Weights of a small GPT-style language model, trained from scratch on English Wikipedia.
Architecture: rotary positions, no biases in attention or MLP, untied embeddings, normalized queries and keys.
Training: a variant of Adam for these matrices, 4797 steps.
MLP neurons of a small language model. Each row is named by its layer, matrix (gate and up: input weights; down: output weights) and neuron, and shows model dimensions 0-95. Each number is 500 + 50 x the weight over its row's rms, rounded and kept within 0 to 999. Numbers have three digits each. A neuron's up and down rows have the sign that makes its largest values positive.
Before each neuron's rows, "fires after" lists the tokens most often just before its 100 highest values on Wikipedia text that the model never trained on.

fires after: "\n", " that", "."
L5.gate526:484529502562566691559517456438554513493431449514479485496497502513392500521428491532505553518573580621491489447505482583470510507566515502552445478593541569468442630560486529500493487474490548641495514501481499523572506508495525533520467442560503476474505503505476508464466579494504532471
L5.up526:550521500388526381465512516487438490526480476445551471578467533424532542427546462516536526538443476410533524522452567479531550506441558536519518530434441401577594493452523445501527461446567463480449528539533442541418487568512419529552487478420521498621408531543597431458479421501453529552
L5.down526:476435541507540578458565428432506469514527502592552447445526483544473528453499513513486493506514527573430504512464464497468385502495516491547525481515530561475376524545526490512570497503442505619548526483513522459489488488522499510475504483876491459527544485465492536560484531574578512563

fires after: "\n", " ="
L2.gate367:489474503442459445514465517438515467456523381466565562575532379465524461519518400500449454469557510400547511501517454470449535448433460430471475546452463447537519430492505498607448519458511526461459467475516614551514475486532531473516538387433443497438372573519479538504635512368466544508
L2.up367:524464489477464500472447455420453428450443458558456468540593577550612554490526534570522447483490496453536437513556502506560500525445500515512499548481470504539510511476493487513642522497527512584450525507510573500480526479428489443595573591468490436563505477568452448463552570422502474457
L2.down367:467530506468495485542540486557572525479533579470562496480410467483354488614449530419516549473498499552470526497451507511478497454510497471489494479614534482445441521509519545455375543455436516439516448495474460505486436604552521575360403455398510516495468498442495563500461424556505477546

fires after: "|"
L5.gate533:543470437541496542475510502465463514543555582495483553498496562567476523444465540557544611533502509506476504466565477470493410495464516484549379613465467387508538454512458451459539535506534563510522586504478521523420445486442496562575537483574517520571594467455409461501394513500483565537
L5.up533:474531507509539494420529541505502488516515485564477460552429482530543458512478559511473527455542404473469480500583473438525501475495416489538445529412534567568657491511406538580568498520571632517523521490564566475480505550500473482512522442537539521535547414523521524508464439463568537483
L5.down533:446503530510480548489551496618622424506534483530464599565529492519576491541499469532533576454434438525459499551488495424535575423585554611532509509425439534495510439515537520490434535431524447446482506436596518453460533496505473434493467481500576439598504544495545624496573483376520479516

fires after: " one", " many", " most", " One", " total"
L5.gate406:485523465515569503537588490441537480491491436523565475474568471474477452448507596479503598523519432553477509527461580470436472537453494479479594464558382563450527515490560440494590490570458527538562415443436532487526485523517475467463413508602582554466611534535536440521457483562489500507
L5.up406:483528515470623533474498492465601530544543519529469515505475470559529435564616493509532569464373558437496434393470506609521460405463541560459378582560506588471507516469587487475569544488506539503432499539542554457498497499399565561496519495492468605568528559523486509513576489476541584511
L5.down406:533514482481672528484542432495530510482541430460493510495575512526444447340433573469537510544479494484597441480545532467499457483458548417528581463532472442507444490513576427519582408515562485470427519487571453590490508527443567573485514501694492606505587490504531517377550499484522533477

fires after: " on", " |", " –", "On"
L5.gate64:471409513533519513564403602470535623535570568504536491475523503506564434490479480490541450497454503493479521536494520500420481490513502442506466440527601461471544476534512548506493455496555519540419436535485505530487540525458469516499561434543438492465532441481387466522518493516620484533
L5.up64:569461538433452407469491494490535477546458507559545570556599409553518481498429513487505470490497481567515535518484537549507588597445425505454444529397577453469551449471504530493479518487536525546507436496451539621515509450409433508458514554463469492571517442499480466520538442493515538495
L5.down64:431460473472569505510548448458534496415476491506380573446504504478560541583565610463450516653447432428540484442552478477490607434490479596516524474531478537494451546531505427551464466550526465518491401517508487502577490547501506488468559391394447501484503401424548565442481482481577596429

fires after: "\n"
L5.gate305:555398489507554536487477512538528481544526509442512546456483536563529464507597537417504561572548592499475452455474481506549521543475469508577449601439481453489551534517465492511549470491484455427482493561466522561456480504506357418517450433509403577470545517583541534562352458543492505542
L5.up305:557448537531531529555483570519522570558459476415561535430408552352594557556446523480478509556543499535537512560489520488585520471497497409559509492486504489499460482510539449406544478541512414584412622567506484497525558487467438543492635507502518530478498529526494407586454491453597593475
L5.down305:547551459590415607475486495562434441531438525505523454403561486629558520424591517476485484517460466594494505460474380524498463546480419511419490476454495448481559460516547546444539444541512496480500591574488505449498524461546578490529331548378532559505516499544503670404466536508447501528

fires after: " |", " are"
L2.gate37:536514557491520571637504481502463409553467534424499516548495494523421443416525474398556515465603485488524549534448486536538505456523633561513509454472477466579476555556540411547467405528487465444496468446514468554369545569507386503413476474438549442481529441437576394509402450513558453487
L2.up37:544534582544561521590543515491521396521516512468534578522483359496537471464531397535536464460521495483483525553461445456529463441482552487461422534537409450488522509508462448572458519477475510432544523479554458600445461528556422515491451481502517472492479521430602478534473473479555566570
L2.down37:585549540515525500390498489460526532491529466458582557473515439466588449517565466564511434540451601531491532526471487494539476538525423500522523563608467576407541450486401543489426643441462480446519506510546510421587462521620471486546454539445470531460462619574531575530560465445410508408

fires after: "\n"
L5.gate7:493477535533541539528532526475483533591532503503597542482579536506500509454511567517459455486510500436507444519557488493498470468513546447497434514573542436460501398517456471464533488515449535466378501589479485518550531480570537557521597417539486526521542486461461415450389474522566483490
L5.up7:474486441514481448505516451526470525479491527433498459580465621459495445486532500423551531620515559506535568544542515562491453490462450539588451527461543564647598411466474494545507415503513489478547480444540505555497529515415506470459450457459491445480470546524470490551534433441519555540
L5.down7:503433579524453563430481519502479427537469487536551482481556479562523469451482504535443457492578494419509508469404440481501512531502470552541480533508597541583443377602484465567510510469448566472486444564525446494491522561506511557555547514564363413426658527474524501476533471419508447596

fires after: "\n", " =", " the"
L2.gate154:436475467549495471532514529463505502476484454443442452460366635365497571471485466574476504485559560465506586517522517546497420628498445520562365540512435489428576530513498481449498472486403500545514501515473513536550538424458521436508467513497533590547464538452505448521521537561508443468
L2.up154:520567467433439569578563437470553427510471468454496438478420560409523523558481475491460552512568551466548527533512505539530446557466428509518457520527448489463494591523473399470556478444479538536426429452471469542549472488523513380545422477377459502586406614461540507492472427533433495496
L2.down154:509556453413505505523490395513554426567455538560533478475552441545477513450547477422539590518535479573542461417505473447520518428494491443508595460539482516585483532443461465516575485498571477521440469471545452566515368450574566555514535467489422419454545463459575541566378421449452494505

fires after: "\n"
L2.gate498:516530504435500536585506517487414485516410508503414386443434521507423486562479518479526550511534498518492402506510441452501443491501527527562499474521482521493441526500423451415479438421487509486558489452489575458436533374513415521536395559478455441502448448516520388491501558434498547485
L2.up498:455443395532459498582511447485501499526454515499506507507465602590448457493630594544462548461504483539458534433496611521501447454535516490573471514580518563542506548479510492547537488538454599580519525541490493528471446506572422488474502531500438533505607438525462483473441489524507576505
L2.down498:517497486394554493526512591557445578548491527577440468462445509482485491501432563442480515502518542549470466473500455481462443482516500563503510384552489520502400519500493392381485479445455477463592443452502464415413491360478545589553429480527447482465420449556554454500464532471469507460

fires after: " DF", " 1", " GK", " MF", " FW", "land"
L5.gate643:530536500500576556529508517603429539537547521462485486495485572475510453408515525541416558530532458572566499558514475432439462524502452460465444512517425433500561514510519520568428465520449604547459492433413477390468582391519463391458455566534533439506643514455462416465395436556549513545
L5.up643:520519519564626540614463448445518634517456483526434515560493449471483449557516528506571513554477395537508468436500538517554560427494505494509476452527508473534397547476467470464559486458392509521481474577554445485484416503533521522528517483521542515530427503558487529468608505420559572461
L5.down643:532487496614513593561551525458622506522402474448503486500554528473547668375506585495586550545480538595505439522512526445613587561522475557478421490493581548492509541482497499509511554481465516517429495482472514539514496501535471499556446521424488529565540478474417448519526505512532425336

fires after: " |", " (0)", " mi)"
L5.gate198:391504444503484519497554590513550488481484567474434482450524457596451452441512580523524466433500527533446524464462532485518428494498518470432495435601503453450540479582501545557541511521579411482571517443464484432502596491458415531410474530560529514522544550501494491498543511549482529549
L5.up198:503506416480424539496567519481453463494536565517490465424507505503479533464585570505398483508476484462556482496528523460452491507454566481518596511508540495483550512536621523521532493428473518449537437437526451415462432610486393505462364412481530507473506500475562446456471467587524493515
L5.down198:516408434464485577545526510483391499491508497469442526437465558450518502440436391488429461519481587477605512603430464520492460472468541482541534503481513508485394499438492399476438482465500499425602476368504505535426520571511451505535500494266523522468438461451526481507431451468483495470

fires after: "\n", "-"
L2.gate546:492529511585440508476470541507484547515541509383452533531565536392468441365402524535531509468449440512435483503558515422559525532424448463591494463499444495557559473539460417488436471560493453497484474539459520449469544286543448489486470506498506491549471552462566510386532511546463461589
L2.up546:494479515467425511468534393349427461518409540475454532485499470527560522447468542452540513478494503480549498602465480480577500474510506438596406491502464443505503518529468452518530437439558553603455530610512544599536548438470560476516397492541557496586474471494421522441485433460447476474
L2.down546:601578520445453468479468505496596529515451480557552483531508549557504506493505459477461575481416539527531584513419416482571451513502421469456500506506491376474506496426462455513481481538521461465414525434470485486552425457463426537519474504670528434437496433593464526586522466551587502616

fires after: "|"
L5.gate652:641503586510505517573531387511468517479510537524428563538508621514501534524486546552549570489587435508510447457590559524549441437451574539418439487461477469549462514520401486493469518536426520374525527481539483563403511453499534581433526475481589562524568480520514458554508498496539474582
L5.up652:511498562447522519508478467487478433524525572550469522603621497537448396499564532521506568457529528438445459399518487546501448576518539515488545421529546513501566546490467461449407464557528512454630425495555472512410457505356436485539495551488578513471502477484532486528470500525494501485
L5.down652:480515616516443529432458487530603442447458595513556515498553565526508463476447438549512535552517493456434561437570535492601485506481446532596543485449422472456563540473619567493409564552498428508515619432467475490477548374493551486509506525661601465446525513514503562601540476451499476492

fires after: " |", "re"
L2.gate222:484515492582474479435477491491617567562552555437456430481533485528515451488515458614456404528600490478452547529487519537482448479436461534470545408479406411562459431518379550532490518457585491549476538481526569469575585466571525514408456503526467436505553478484402464464555473531551524477
L2.up222:411527487467406505503465530535532486561483564462514439455486543537558428493502508467452489417538519400398497471456513568483552466399469531454509478502548499497500557500478567475520517526459442560610485445542523485543566428488522524520476555454507532498449394598476456512579481461487433485
L2.down222:504503507478467445468511493499459424505511506411447522483474478506568468540459405536439491500472474428502420562427408554546565523452508430522579542499574542571473480547520542450434538478484461516504430444527564523466430394452493502437481543347392568519471505550544436494518495473444400435

fires after: " one", " named", " many", " One"
L5.gate210:506526446612512427513497492527491591550524541454472507566494449517506516444478627527550497499574522517445540504471566518422469578463384415536517478524502450536579535528578504453585510547515571493484436447512557485545618507608590534559547540510515526507471459512529558431433513479541568521
L5.up210:523539568524567473534506437426430466537573487534536429447541592521540531582573452476474515513488529470522397554439498491506525483505467521472479454523468549483491459556434484484541538481434460559478428508425466544487402506442527563440557527497514475521457490534568464456501466526498431417
L5.down210:503467474500490595466394498510539481496435454475387525420498563496495436477507499425509545549555510460527565556518479444565425542547405512539488483489534502467514468460440496497472552603410520462533536573405493471576436498403481443462504486656499551502504468488391401549522437487398488458

fires after: " |", "|"
L5.gate355:587429496510483535435387525540508430600458453502464486497565484566436513534575536468587517417532441517431523404526518441548549443517492514505484536443491557477455488402523481479494425487573412550454473515603519476319485524487444623439641507545582534579609511614566508534467456503405555560
L5.up355:392498505519552573509433518427414388567553428418534447428581459512482436493494459497479501526460470455555516450472589509588474532502564501528465504484526528438531516557469464514477544426523522458449390515528563476565521572439566536354589511482459550567513460548615515556474522543523448545
L5.down355:408396501498431555530441552523581528561535546501558487360522464554532554434426593629494552539423532462487604521603486508485565603456530547474587517557458528515454543524435499445410531429491451505550502545566499467451477460573549532472507534525526513503504454536549518400457419477450508310

fires after: "\n", " in", " 184"
L2.gate98:512423466529418475514542470503504517523435519495506520453438511495516555502498508477500568533547524462435492430540467509494542499512515503535419476463426474463497556504422427421499440490490468495530537476552513519516428499510506437573523387554576456522460493511514548450475503579425462491
L2.up98:465422569478307463470474462461538451665446567467517473472533449551561599479546445438481566454454476527464554504552501553466596575486482369509476531562504512584532522443496563445543465534527436571510455563512449459532494552487522479494468480505558488553419462515495467438480531431544516533
L2.down98:597545434499489462586539505488537587461475462486556501491457640582489454486466591531466541524503529505430511475507526520479498434546447559576402461427416460497460517461498479485492503523526490550519466558545528526531491385567475517551557458499508414546586490542494528497465492568422451509

fires after: " and", ";", " but", " that", ","
L5.gate330:419509488482531499533459486459516571511456645522512488485436519521493514479524533569462472513573574500531505463435589561514523474472519532490506497520514578444458421457496528491510370568523445440556520548406451522563510455520364480430442531549527514491399486479562523484487476579522543480
L5.up330:535457457429427514445465464453500507450461538574477489560516637567521556565497508464562513439484487511485427438610485497492525573519438403517470524470468543463420584455532550517551564418507498558516499452492489481546478480450535575506453542435563560575490494582476520545499536518567525427
L5.down330:532515554461449614545568472481538551476417497482574526422487547589499494582592515463448508528522542566497425461471489504501491504516476520531515418424541505468474510530459383552497538487485537540541453459501561519581536455544470494541485536673591377579459497492468476495466563545464500482

fires after: " |", "\n"
L2.gate563:542505463500524483486557438469501563498562497469562503551479578507488536484476565506485421486474465549503489585581486554562391539471532495429439502536545451472580497565441517520477470446565525449587545505518576561496487542497470626468538510532430512503481524569532496489588561468531523501
L2.up563:526433365458556540502451495540518452475550373556434478497490501520479459490531534496520480498472538550512536407464503442508496512434540555516500480546533545485508485450584511482510472463466616566445523464532494574490522474474513457437485478441459621439526510484445478566511556508516403485
L2.down563:475538457528502501517530492510478514458543471500463436541490517479408533523492463498497449457512407416547425515532546466428455517559529472523439566553613548520404442468478586516520546438532538467533439608596532445505486499506501514416554400442438554460584528498487554452568526494567531390